MLP neurons of a small language model. Each row is named by its layer, matrix (up: input weights; down: output weights) and neuron, and shows model dimensions 240-367. Each number is 200 + 20 x the weight over its row's rms, rounded and kept within 0 to 999.
After each neuron's rows, "fires before" lists the tokens most often just after its 100 highest values on Wikipedia text that the model never trained on; "fires on" lists the tokens most often at its 100 highest values on Wikipedia text that the model never trained on.

L3.up1487,181,196,198,208,219,183,224,193,228,200,197,210,200,239,223,198,168,185,181,225,243,210,188,182,198,180,183,207,212,209,210,177,236,199,199,205,217,195,214,192,183,165,245,186,226,210,207,171,204,187,187,219,238,230,194,181,206,189,191,177,178,231,194,174,189,209,215,197,210,158,192,212,197,187,167,200,201,207,196,215,222,222,177,196,210,185,207,241,216,226,185,181,171,224,192,189,239,190,228,199,198,190,219,204,206,164,198,192,158,191,156,214,188,194,206,153,224,188,190,169,184,221,187,197,192,184,250,193
L3.down1487,219,193,208,222,216,196,248,208,224,195,209,191,193,221,212,220,139,188,220,181,206,205,206,247,222,180,201,207,237,215,230,195,210,219,202,186,204,193,190,189,178,193,190,173,244,155,191,233,211,186,176,161,194,221,179,196,191,187,219,205,175,237,211,185,166,197,219,224,213,207,249,222,181,173,200,185,170,201,197,174,179,209,177,203,179,199,163,222,187,200,190,187,180,168,200,184,242,199,140,195,216,193,211,213,189,176,215,165,175,194,194,211,208,142,165,221,198,170,186,191,214,220,213,186,174,200,186,196
fires before: " |"
fires on: " ", "It", " It"

L12.up83,195,206,198,172,171,198,177,213,176,205,187,201,230,228,219,183,245,157,186,181,167,206,180,224,194,190,202,225,179,180,166,195,195,202,194,193,196,201,162,179,232,202,218,202,205,277,176,211,199,201,166,203,197,220,173,183,215,179,251,204,201,197,202,184,181,194,179,201,193,198,198,214,217,213,234,198,184,209,188,169,210,190,191,189,198,188,198,185,193,183,198,185,193,215,205,215,209,209,210,191,191,220,195,214,175,215,223,191,200,176,197,229,236,203,174,191,238,175,224,213,216,213,163,246,202,184,202,195
L12.down83,204,193,210,185,206,207,180,198,201,207,205,193,216,202,209,209,233,220,181,191,212,188,204,177,192,237,173,186,186,207,194,174,199,186,214,196,214,203,184,234,226,178,195,194,206,194,176,175,190,200,174,238,192,209,209,202,214,201,288,198,231,209,192,237,196,220,148,184,227,215,201,175,188,205,206,186,201,220,170,186,204,224,210,194,198,206,173,208,162,191,186,202,215,221,170,188,209,250,168,220,186,175,187,203,178,180,199,182,184,217,211,195,182,219,196,209,190,173,210,199,191,199,201,210,197,206,201,191
fires before: "\n", " \""
fires on: " |", ":", "\n", ",", " \"", "."

L12.up1649,200,190,233,194,221,196,185,188,225,191,190,227,186,196,177,175,208,237,184,215,180,200,207,209,224,242,174,194,212,192,196,193,221,210,236,227,210,174,184,237,179,183,184,212,183,166,197,223,214,198,207,190,199,217,191,241,185,162,230,173,195,186,152,191,183,185,173,226,171,193,222,188,238,217,209,257,213,223,204,222,227,213,213,245,186,188,203,183,187,193,224,186,217,237,182,176,180,221,221,203,211,188,187,189,187,228,178,199,221,205,202,178,189,213,212,215,205,232,200,206,176,187,155,175,200,203,196,236
L12.down1649,169,226,228,154,213,185,209,178,189,188,195,208,232,202,177,208,193,161,222,178,196,224,178,194,193,235,216,190,186,224,144,210,209,165,210,230,219,194,212,183,201,190,228,226,185,221,179,200,232,197,254,204,213,195,184,177,203,218,196,191,224,197,177,182,179,171,216,241,169,221,189,219,189,220,188,172,193,215,211,232,193,200,201,177,191,229,171,183,211,167,200,192,202,197,208,189,189,205,204,147,209,192,186,219,193,190,188,203,209,204,161,198,176,208,187,196,203,193,204,187,184,216,177,168,181,201,230,191
fires before: "|", "|---|---|---|---|", "|---|---|---|---|---|---|", "|---|---|---|---|---|", "\n"
fires on: "\n", " |", "an"

L3.up1022,206,206,215,217,205,226,211,209,231,177,218,231,176,213,202,193,179,209,243,217,180,176,197,197,191,204,172,246,214,174,166,201,184,168,191,182,222,223,210,197,174,207,201,193,213,220,199,216,231,230,185,194,210,212,207,195,181,171,194,220,226,196,204,175,191,209,184,206,184,182,183,203,187,208,182,199,192,193,179,215,205,212,170,167,165,194,219,213,206,196,230,202,216,197,183,212,192,180,211,209,185,221,197,193,189,237,217,204,196,217,195,144,207,195,210,216,171,182,197,214,204,225,199,212,236,215,203,206
L3.down1022,198,191,196,222,203,205,237,183,218,197,209,171,189,195,232,226,207,187,179,196,209,209,186,190,191,231,230,199,197,171,207,197,174,180,248,198,230,236,239,171,209,234,189,176,222,143,181,239,196,202,207,212,174,204,232,188,201,207,181,195,188,190,227,211,209,200,208,250,191,207,179,183,233,214,186,192,203,181,233,241,212,209,180,152,180,171,197,173,215,219,200,209,216,200,183,188,188,197,200,208,217,195,242,174,201,195,173,206,184,211,192,188,190,206,200,206,209,189,201,221,200,194,182,160,188,188,219,206
fires before: " |", ";", "\n", ".", "%"
fires on: "13", "15", "14", "22", "20", "23"

L3.up140,198,217,187,196,238,181,204,213,210,223,187,203,206,200,183,187,201,200,205,200,201,201,212,210,178,216,198,200,148,174,173,209,243,210,196,189,236,202,143,218,200,236,192,190,192,248,201,222,205,205,209,181,204,237,218,191,221,212,183,195,218,233,185,171,198,188,202,187,196,205,234,199,213,192,207,228,190,197,189,197,210,226,230,206,186,219,195,169,186,186,186,184,225,220,205,196,191,190,218,162,201,183,211,188,224,203,214,190,181,178,191,217,222,217,167,264,241,211,202,163,208,198,204,193,218,210,191,207
L3.down140,175,156,178,160,223,216,199,191,219,210,191,211,216,220,211,211,211,205,186,198,181,216,215,205,227,209,218,191,200,175,196,233,252,192,198,227,185,166,177,197,206,205,194,210,192,190,223,170,190,189,216,208,193,167,208,183,210,190,185,213,217,202,201,223,208,178,199,233,188,212,208,199,220,181,175,200,184,169,203,210,201,194,232,209,182,207,213,208,178,193,192,210,212,208,212,221,180,205,183,210,182,187,225,190,200,226,207,155,185,217,205,199,165,221,173,227,224,224,204,168,232,199,208,176,228,221,197,187
fires before: "\n", " of"
fires on: "\n", " Department", " department"

L3.up226,153,195,199,207,194,191,203,200,199,211,183,228,199,232,209,219,188,172,208,202,202,201,190,204,196,203,208,211,163,160,185,208,178,220,198,185,239,231,194,173,198,217,215,184,194,214,183,230,200,224,185,177,197,203,184,191,188,180,187,188,159,185,207,181,223,172,234,207,203,229,230,231,202,200,180,212,237,195,211,175,246,178,179,195,218,167,205,168,198,186,196,215,184,217,207,177,214,195,188,203,192,218,200,212,218,238,194,211,188,227,191,246,163,218,192,172,197,210,195,197,190,200,168,192,221,216,235,216
L3.down226,185,212,194,203,215,234,224,180,175,189,139,201,192,213,220,222,215,181,174,212,189,223,234,220,203,197,240,164,178,213,172,245,194,199,224,200,226,200,193,195,173,224,209,205,159,185,169,190,197,207,180,203,210,212,223,229,190,177,206,195,197,177,208,176,219,214,199,196,204,186,208,220,156,199,199,192,227,231,192,198,201,195,200,165,194,200,197,209,222,222,200,220,189,198,196,201,193,199,189,223,202,208,220,209,204,210,208,178,194,202,174,173,211,191,204,173,175,219,206,174,153,193,177,172,212,194,226,224
fires before: " the", " his", " a"
fires on: " to", " During", " into", " of", " during", "During"

L12.up1319,194,216,197,195,207,158,227,203,216,202,175,186,234,211,181,158,194,188,209,215,166,188,198,180,217,172,190,162,197,211,173,190,207,190,196,188,202,236,168,198,176,219,215,154,224,195,178,181,226,192,196,185,231,205,185,211,188,192,186,222,228,199,191,197,198,202,186,230,149,206,235,170,212,153,181,213,158,174,201,247,182,191,169,191,188,217,219,212,209,206,210,183,211,219,188,226,193,202,189,213,208,214,169,140,185,171,194,198,186,187,179,177,234,205,190,177,178,214,236,194,223,176,194,204,174,209,210,219
L12.down1319,209,180,190,204,193,210,216,191,230,219,194,180,221,204,216,158,236,208,201,202,180,181,154,209,218,199,160,187,205,239,207,194,189,184,205,219,191,211,215,189,231,213,215,200,193,205,188,181,154,191,179,191,211,191,217,185,204,191,156,242,219,224,223,175,191,184,227,219,169,206,226,188,220,212,194,199,166,200,150,228,171,212,177,199,203,239,171,209,200,188,182,217,172,208,187,179,190,188,208,205,197,201,184,180,204,198,215,213,196,202,225,185,163,198,168,223,189,205,185,178,181,208,202,189,176,207,222,189
fires before: " |"
fires on: " ", " P"

L3.up298,216,183,177,194,229,196,175,190,208,202,195,215,214,212,146,222,200,192,198,193,202,213,212,189,193,219,222,220,188,169,161,221,172,229,208,189,171,183,207,234,203,224,194,202,215,232,180,201,200,217,238,169,221,183,197,207,206,222,226,214,176,206,170,194,177,217,205,184,205,181,201,208,188,157,188,198,185,228,223,188,170,195,176,196,220,202,179,266,202,230,214,232,199,166,213,195,238,232,223,182,227,193,192,192,204,222,224,185,188,195,207,191,177,161,227,185,208,259,209,170,183,230,167,169,193,187,224,188
L3.down298,187,242,198,213,183,188,191,214,227,188,184,187,189,220,180,220,190,203,257,216,197,201,221,167,205,209,210,215,203,216,181,215,184,231,181,229,190,202,198,233,210,209,184,223,229,180,214,206,195,216,189,200,179,198,192,202,175,196,220,195,205,191,177,195,212,218,198,202,232,224,176,208,177,204,180,165,202,165,228,173,204,194,170,200,184,138,184,183,195,215,214,219,180,189,211,219,160,239,194,181,226,203,152,191,189,218,218,202,206,197,191,193,224,211,198,216,240,192,186,224,198,205,188,191,191,192,202,176
fires before: "==", "===", " ==", " life", " a", "|"
fires on: "\n", " got", "Personal", " paid", " pay"

L12.up452,216,198,170,192,211,196,190,199,203,182,181,214,200,232,243,203,189,206,201,205,242,206,167,239,191,184,209,237,219,187,228,206,169,184,185,185,185,206,207,196,193,233,222,181,201,238,179,181,155,207,223,162,202,217,197,204,199,216,136,197,201,203,204,246,212,181,216,181,225,218,219,208,207,185,175,199,170,202,156,199,224,184,194,209,190,185,209,193,230,160,188,204,177,187,234,170,206,197,168,223,209,202,195,156,228,222,217,166,181,171,217,237,192,222,191,221,218,194,189,192,243,211,203,202,205,195,192,236
L12.down452,204,211,173,215,217,214,207,174,231,202,182,206,204,237,227,186,251,209,200,184,146,198,204,194,183,203,190,204,204,192,159,178,210,184,187,232,197,185,241,192,185,233,174,216,188,199,167,210,203,199,215,207,162,198,204,230,213,211,158,201,201,204,176,203,203,195,178,191,179,232,230,184,188,201,192,216,196,210,199,193,232,155,245,183,234,164,172,205,185,217,197,187,219,187,179,200,171,197,169,219,210,207,204,205,184,181,220,208,186,199,215,197,166,188,203,221,204,239,197,244,195,224,183,194,196,182,186,237
fires before: "\n", "-", " the"
fires on: "\n", ":"

L12.up1372,163,240,146,217,235,205,186,201,210,204,160,188,233,179,181,208,195,177,205,186,182,188,220,224,164,193,198,148,221,179,185,219,214,215,223,208,178,190,214,197,215,173,235,201,189,214,179,198,193,184,220,213,214,212,212,236,192,179,193,221,192,229,212,184,179,232,217,245,179,180,187,183,239,199,227,191,225,221,170,194,204,191,223,178,187,193,206,182,199,223,252,170,197,222,173,226,205,200,227,222,197,216,214,212,181,193,200,201,190,226,231,216,204,173,196,208,207,182,212,222,188,174,215,205,196,190,183,217
L12.down1372,167,228,190,204,198,208,173,200,192,210,203,189,223,181,218,211,192,189,212,173,210,223,186,213,220,191,218,169,207,195,196,187,237,210,200,200,212,188,184,184,186,213,200,175,209,221,181,185,232,205,206,192,201,210,180,210,223,153,184,228,232,216,198,228,196,230,220,181,205,215,195,199,166,207,213,198,209,171,176,171,205,189,168,173,212,173,199,175,202,214,197,216,203,195,212,216,193,213,203,229,172,241,222,201,205,202,248,227,189,208,209,196,183,209,170,249,169,229,199,205,207,186,199,187,227,180,225,193
fires before: ".", "9", "7", "8"
fires on: " No", ".", "–", " 1", " no", " U"

L3.up1489,208,209,200,206,202,218,231,210,207,170,215,188,189,217,234,181,221,200,202,176,204,212,167,174,212,187,189,190,216,195,195,260,201,193,215,194,210,172,194,219,190,189,215,203,217,238,224,220,234,193,208,175,206,241,247,191,196,176,210,200,184,226,145,187,240,180,198,215,158,210,166,213,205,185,193,152,200,217,205,206,184,210,204,188,203,199,245,175,216,212,205,202,169,241,203,213,204,168,235,220,184,209,203,200,184,166,174,207,231,175,190,158,193,185,190,218,204,189,225,142,215,160,202,233,172,238,189,184
L3.down1489,194,208,214,244,220,196,185,196,198,190,226,172,177,196,202,184,180,222,184,184,193,233,162,200,204,212,219,193,213,206,208,223,198,194,212,182,202,186,141,204,188,187,186,208,247,178,220,208,214,199,189,204,238,218,173,193,201,197,218,228,189,191,223,211,204,227,237,215,195,171,175,215,205,201,193,204,189,212,204,180,193,177,191,159,189,185,179,193,179,215,187,188,184,213,189,214,213,194,201,179,184,212,231,191,200,217,187,194,210,211,157,220,222,174,181,236,237,225,215,199,212,209,221,180,200,217,216,221
fires before: " |", ",", "\n", " to"
fires on: " ", " political", " opposition", " election"

L3.up315,204,224,203,190,170,194,166,209,192,200,176,198,178,190,203,172,206,210,200,226,178,252,229,211,180,195,213,226,211,193,188,192,216,214,209,215,202,192,225,214,179,184,215,225,198,152,206,186,188,220,196,222,204,241,225,150,200,211,192,214,176,224,145,197,215,206,186,217,156,191,178,185,157,187,179,216,213,212,207,192,232,187,194,193,177,196,195,220,190,196,222,239,213,213,193,213,174,186,180,175,220,188,183,214,197,165,187,172,166,196,192,218,174,186,216,175,208,221,188,198,177,221,210,193,222,218,230,205
L3.down315,175,199,159,195,225,197,183,225,214,246,166,172,194,210,215,198,188,201,204,212,173,201,168,192,209,186,208,188,182,210,170,230,210,193,195,214,194,202,215,171,220,202,211,198,253,202,180,215,225,167,202,190,206,217,196,198,210,198,176,215,183,247,210,195,195,208,224,240,195,171,222,203,216,199,214,201,193,167,200,196,184,193,205,209,183,220,210,187,234,189,208,201,185,219,200,236,171,184,185,217,192,219,194,224,208,210,172,197,171,180,170,218,214,176,258,192,192,219,208,167,225,188,197,209,199,184,226,194
fires before: " |", "–", ";", "."
fires on: " 1", " giving"

L3.up1856,185,224,186,154,194,188,207,219,220,208,196,190,193,198,196,154,189,214,185,195,228,178,181,179,202,201,147,207,227,210,210,209,214,199,188,220,241,182,212,212,191,165,202,239,193,194,217,200,171,229,204,180,165,230,191,194,218,180,182,196,193,200,202,235,172,171,198,206,190,204,175,213,205,180,197,193,191,171,189,186,186,217,178,186,229,207,231,223,204,199,219,164,199,189,218,187,208,195,196,178,199,220,190,204,211,203,213,239,193,227,197,174,210,205,209,214,200,178,210,197,156,234,195,169,180,190,242,231
L3.down1856,211,204,181,206,174,195,197,203,197,168,214,182,199,210,211,168,219,222,212,198,198,210,212,218,181,177,167,213,215,201,186,203,199,202,214,214,202,184,178,216,196,185,197,184,205,206,189,189,181,197,154,227,187,211,181,171,194,200,205,197,171,196,230,202,202,203,226,207,187,197,179,206,193,195,197,186,186,182,179,166,203,181,222,174,177,208,182,195,172,213,203,170,191,202,177,169,196,212,196,164,178,216,210,179,207,199,217,182,209,236,214,195,195,192,198,229,192,179,205,209,184,206,182,189,222,200,214,187
fires before: "\n", " The", " It", " He"
fires on: ").", "\".", ".\""

L12.up1586,204,217,195,172,198,177,179,222,230,205,181,216,187,196,174,216,188,191,198,181,243,176,196,194,204,176,190,196,208,189,222,198,172,188,178,194,221,191,159,210,197,169,195,172,212,260,194,222,200,217,214,217,238,194,221,229,195,185,184,188,230,167,171,180,207,185,205,188,215,213,160,194,185,199,184,230,187,195,196,213,197,226,201,243,183,223,216,212,194,163,181,171,227,192,212,170,199,199,207,200,211,178,179,173,213,222,197,148,186,194,211,254,181,191,208,201,215,197,190,201,224,187,220,210,179,195,219,194
L12.down1586,191,221,194,209,188,220,207,193,180,202,208,174,215,223,206,213,227,206,206,175,146,203,200,205,158,236,198,204,218,201,176,184,210,188,252,181,209,191,190,209,184,183,190,190,237,197,199,224,184,200,190,212,153,223,182,275,227,211,190,191,191,151,196,209,189,194,255,192,228,183,204,172,187,227,191,213,187,210,208,225,185,186,193,193,218,176,159,185,202,185,201,180,176,221,220,216,195,190,184,190,202,202,222,185,201,187,179,203,183,199,204,202,222,227,204,245,225,183,175,195,201,208,233,234,198,193,175,180
fires before: "\n", "00"
fires on: "\n", ":"

L12.up1128,211,229,215,184,208,129,188,232,233,190,215,230,195,219,217,185,180,153,216,169,213,184,197,228,180,230,199,214,235,216,198,209,225,181,144,187,184,165,199,189,226,184,206,203,182,223,177,195,232,204,210,205,217,206,198,217,188,222,194,190,177,223,210,200,189,204,209,191,178,209,240,199,226,212,180,167,191,188,262,198,194,229,150,228,220,201,212,164,148,209,234,214,216,217,152,196,193,205,223,197,191,203,192,209,181,181,188,182,221,163,196,177,188,182,202,195,188,203,219,245,199,201,201,195,237,194,237,195
L12.down1128,188,266,197,198,207,160,216,205,213,184,184,169,199,179,168,204,178,167,220,230,210,177,213,190,167,204,191,209,226,190,206,199,231,202,229,228,221,216,198,224,201,187,194,228,181,193,212,205,182,199,209,220,180,211,226,196,186,222,211,216,219,196,211,194,203,176,205,232,221,179,199,193,192,211,209,186,202,206,230,196,185,185,203,190,218,242,198,209,174,196,186,219,197,196,214,202,237,185,194,167,242,173,198,199,203,202,189,174,216,191,226,215,170,192,219,182,205,188,219,278,194,192,192,229,213,193,209,190
fires before: " |", "'s"
fires on: " ", " Men", " Mag"

L12.up912,213,194,195,196,231,228,208,204,206,195,186,213,164,211,195,209,225,173,203,214,226,177,190,210,141,220,209,218,194,192,215,222,229,143,192,184,232,228,217,176,179,174,202,193,202,190,203,164,226,177,186,227,221,190,182,209,200,203,175,206,179,213,190,191,200,213,209,183,222,177,173,200,221,223,226,205,155,223,173,193,189,225,198,193,178,214,200,197,212,209,217,215,197,198,228,231,197,193,213,203,182,198,134,174,190,154,216,207,185,199,195,192,194,192,252,234,193,223,200,202,207,189,179,171,210,172,221,176
L12.down912,186,206,191,213,222,213,217,190,213,200,218,187,156,212,207,213,194,220,219,202,212,196,208,211,151,202,178,226,200,227,218,226,218,187,191,187,170,182,199,236,208,217,187,190,194,194,215,174,215,197,220,198,218,192,195,208,206,239,197,200,212,178,165,208,181,183,211,234,224,202,184,205,163,226,185,224,187,223,162,200,198,215,207,182,213,173,186,183,153,185,207,191,246,189,188,220,195,171,204,200,195,205,221,214,172,195,213,201,169,197,192,236,278,222,203,207,214,224,204,220,192,186,205,194,195,189,166,230
fires before: " |"
fires on: " ", " 0"

L12.up983,236,205,178,178,212,209,200,158,179,219,174,179,211,204,162,189,224,205,189,221,182,198,198,189,212,204,209,196,213,212,182,153,195,183,211,238,206,216,174,223,205,227,207,197,222,242,229,219,221,191,238,200,203,203,223,233,206,220,180,221,187,220,171,189,175,220,197,226,227,194,183,206,175,198,209,227,195,193,186,207,204,228,166,240,197,197,189,220,204,179,169,222,215,191,227,199,244,202,182,207,188,224,231,231,196,162,225,198,205,159,224,222,190,161,204,204,213,211,243,179,226,215,201,195,184,208,259,212
L12.down983,185,181,206,199,193,212,207,196,189,214,213,184,212,216,200,190,229,196,155,212,169,216,185,202,192,222,191,178,210,189,182,183,179,203,211,199,201,213,174,192,211,172,179,204,192,199,220,211,160,205,186,187,189,219,188,210,224,179,189,178,205,231,194,214,202,156,196,210,215,211,205,211,207,210,210,185,221,190,210,228,224,203,198,192,211,210,209,203,196,196,192,217,196,170,172,200,191,185,187,225,237,160,186,200,170,185,192,161,204,212,186,163,193,239,185,219,188,218,185,232,180,188,212,213,188,213,198,199
fires before: "|", "\n", "-"
fires on: "\n", "–"

L12.up1952,189,215,191,192,220,187,214,184,173,188,217,181,191,214,186,195,190,146,221,203,214,207,175,192,208,230,172,215,189,208,187,210,177,191,209,202,202,181,145,197,212,172,230,217,234,188,196,203,232,182,213,179,193,194,161,175,185,194,224,224,196,230,209,203,205,190,208,199,204,190,205,201,171,190,179,182,202,186,158,230,193,207,187,193,214,203,211,219,243,226,200,204,210,210,167,202,194,173,207,237,202,218,216,196,208,188,220,202,218,206,196,206,197,200,204,172,180,206,181,185,194,225,232,223,231,205,158,201
L12.down1952,220,195,162,226,189,186,199,201,197,241,196,216,220,186,154,207,207,238,222,177,207,225,220,191,187,203,220,201,225,186,174,231,201,217,227,215,196,212,240,185,163,195,177,197,224,175,175,208,222,182,229,221,188,195,213,195,184,188,224,200,173,208,218,210,182,184,252,190,199,227,216,201,217,217,183,230,194,188,211,228,200,224,202,225,181,199,198,221,189,177,187,209,215,203,202,209,218,206,214,189,212,206,190,199,221,170,183,179,218,191,178,224,215,174,180,178,225,211,176,234,191,220,240,217,233,185,227,175
fires before: " |", " P", "\n"
fires on: ")", ",", "%"

L3.up1133,204,190,210,207,167,178,201,260,185,181,199,220,246,180,199,216,216,171,167,209,218,220,159,238,245,192,199,206,195,200,170,185,174,209,179,247,185,191,167,197,202,178,240,193,191,205,169,238,170,209,201,176,191,185,192,201,200,197,209,221,169,221,229,190,207,171,196,217,193,194,186,196,192,184,206,169,190,193,203,187,185,205,204,187,217,200,216,191,189,193,209,215,223,198,194,186,213,187,191,200,188,197,239,203,187,185,232,246,211,200,189,202,195,208,188,162,189,227,168,189,203,179,184,190,204,226,237,213
L3.down1133,176,199,240,187,164,197,240,209,218,217,162,199,211,169,212,185,180,188,194,201,186,216,210,224,211,175,190,180,200,212,196,173,220,205,197,219,176,195,208,161,223,195,216,198,207,230,198,225,189,197,212,167,193,197,181,214,190,194,221,209,220,219,219,168,202,180,205,191,219,189,242,218,162,209,197,179,192,197,234,223,184,184,194,204,194,160,194,177,190,192,227,218,219,200,204,180,208,179,174,185,167,229,203,184,165,206,214,233,232,205,193,201,201,186,212,178,194,188,180,229,174,226,191,202,226,221,198,217
fires before: " the", ":", " his"
fires on: " of", " during", " During", "During"

L3.up734,224,179,226,187,224,199,185,202,183,218,243,224,202,205,201,221,223,220,247,206,194,181,166,199,225,238,148,183,215,183,197,193,197,207,190,219,228,207,185,209,185,176,172,221,192,187,190,192,199,229,200,228,226,223,217,193,225,231,179,185,165,192,194,174,212,205,210,159,220,233,221,187,215,189,168,203,247,213,186,203,170,217,178,206,185,193,177,236,222,218,217,188,198,229,216,188,257,189,174,212,184,208,216,213,226,182,244,174,216,249,215,193,213,200,216,228,191,245,214,203,222,198,208,222,181,201,204,191
L3.down734,197,220,185,184,215,211,211,176,207,194,207,208,173,161,243,234,189,224,204,233,237,150,196,186,199,190,186,184,185,197,222,205,192,164,219,201,200,213,202,195,213,229,176,199,215,153,227,179,174,195,221,197,186,206,217,219,208,177,116,235,185,184,222,212,206,247,207,209,185,217,209,202,178,244,178,169,204,185,205,185,199,219,182,176,182,215,205,192,206,220,199,181,204,187,180,180,175,180,219,201,191,185,193,196,175,183,201,194,202,234,200,144,151,197,195,205,186,200,214,197,196,229,219,201,197,211,194,182
fires before: "=", "=="
fires on: "\n"

L12.up943,208,173,211,199,210,194,201,196,187,166,213,184,197,221,203,194,201,214,206,212,162,217,213,199,188,192,181,221,200,212,244,194,208,225,229,218,212,209,220,241,189,206,212,200,220,194,191,198,235,205,211,229,198,202,189,218,191,200,218,212,189,192,199,195,209,241,168,187,185,206,231,241,157,188,229,196,184,172,198,182,246,209,200,242,188,190,183,234,209,218,190,178,197,194,177,208,182,182,194,217,205,214,213,225,206,170,200,217,187,211,170,222,212,216,196,220,180,195,215,210,180,192,184,205,223,200,208,196
L12.down943,177,206,200,189,197,185,199,216,208,232,182,229,191,170,214,188,218,259,172,216,209,217,209,198,207,183,197,184,204,189,206,180,184,187,184,220,215,216,182,198,188,187,186,196,215,195,189,183,209,231,197,180,186,191,188,206,217,221,166,224,185,184,136,209,202,207,194,241,177,213,226,192,188,202,210,194,206,187,184,161,171,183,199,224,213,183,225,190,201,201,198,230,192,192,192,164,206,158,206,187,197,210,194,203,191,206,204,193,208,200,201,216,248,201,204,192,220,210,244,241,142,180,211,193,195,184,195,181
fires before: "–", " |", ","
fires on: " 1", " 2", "1", " |"

L3.up2041,213,209,214,207,203,248,213,190,179,209,221,198,209,223,233,193,166,201,168,172,194,167,208,198,171,231,209,167,192,185,187,183,187,190,211,208,200,202,232,195,220,167,198,179,196,199,191,186,180,225,211,193,188,195,224,188,214,191,183,196,205,194,193,207,225,180,214,234,207,202,188,196,205,170,188,229,215,148,214,177,207,198,191,207,220,202,221,200,182,195,197,213,214,198,207,172,211,174,205,214,213,189,207,172,213,203,231,185,219,236,211,180,210,234,151,211,190,214,187,181,185,259,198,193,209,192,194,162
L3.down2041,207,210,210,232,190,192,172,176,201,233,206,205,191,216,231,187,154,212,196,225,173,191,189,196,169,187,209,212,179,197,178,179,204,190,222,209,214,150,213,178,234,202,210,190,178,179,217,198,191,181,206,231,175,208,203,191,200,163,228,183,207,172,178,251,236,175,228,212,213,166,192,229,207,208,178,209,197,192,225,208,189,197,211,160,195,198,187,201,183,207,196,213,200,207,184,187,207,209,200,183,157,195,178,224,204,188,212,174,186,199,222,236,197,221,177,232,215,215,211,210,241,267,189,185,253,195,208,207
fires before: "\n", "|", "|---|---|---|---|", " to"
fires on: "\n", "|---|---|---|---|---|---|", "|---|---|---|---|", "|---|---|---|---|---|", "|---|---|---|", "|---|---|---|---|---|---|---|---|"

L3.up898,213,181,194,241,213,231,193,177,180,194,175,205,194,208,202,234,214,175,167,211,178,215,172,200,237,210,221,178,230,187,196,217,190,197,161,197,181,204,191,222,215,181,187,193,225,134,211,178,210,172,210,188,218,191,215,234,189,162,166,221,160,203,196,176,252,209,209,203,210,177,202,170,223,166,200,227,188,201,210,172,172,196,185,208,223,215,195,199,197,214,195,194,209,205,196,202,289,206,221,219,207,181,174,167,213,171,183,195,213,217,193,218,175,172,218,196,222,226,218,198,201,222,216,194,206,185,196,194
L3.down898,219,223,228,194,236,205,202,190,201,216,192,208,196,225,202,212,173,170,180,204,206,202,205,218,187,198,161,250,209,218,173,191,191,210,217,226,193,200,222,195,212,203,213,193,221,192,199,168,173,192,164,187,205,186,197,168,174,177,193,221,164,216,228,184,224,206,215,224,216,216,212,173,179,219,160,210,204,201,222,202,192,202,189,198,214,187,220,213,224,170,186,179,179,207,210,198,191,236,204,212,189,172,158,224,196,209,202,201,212,218,203,219,201,222,253,179,187,191,197,169,188,222,203,207,211,237,194,201
fires before: "===", "==", "=", "|", "Men"
fires on: "\n"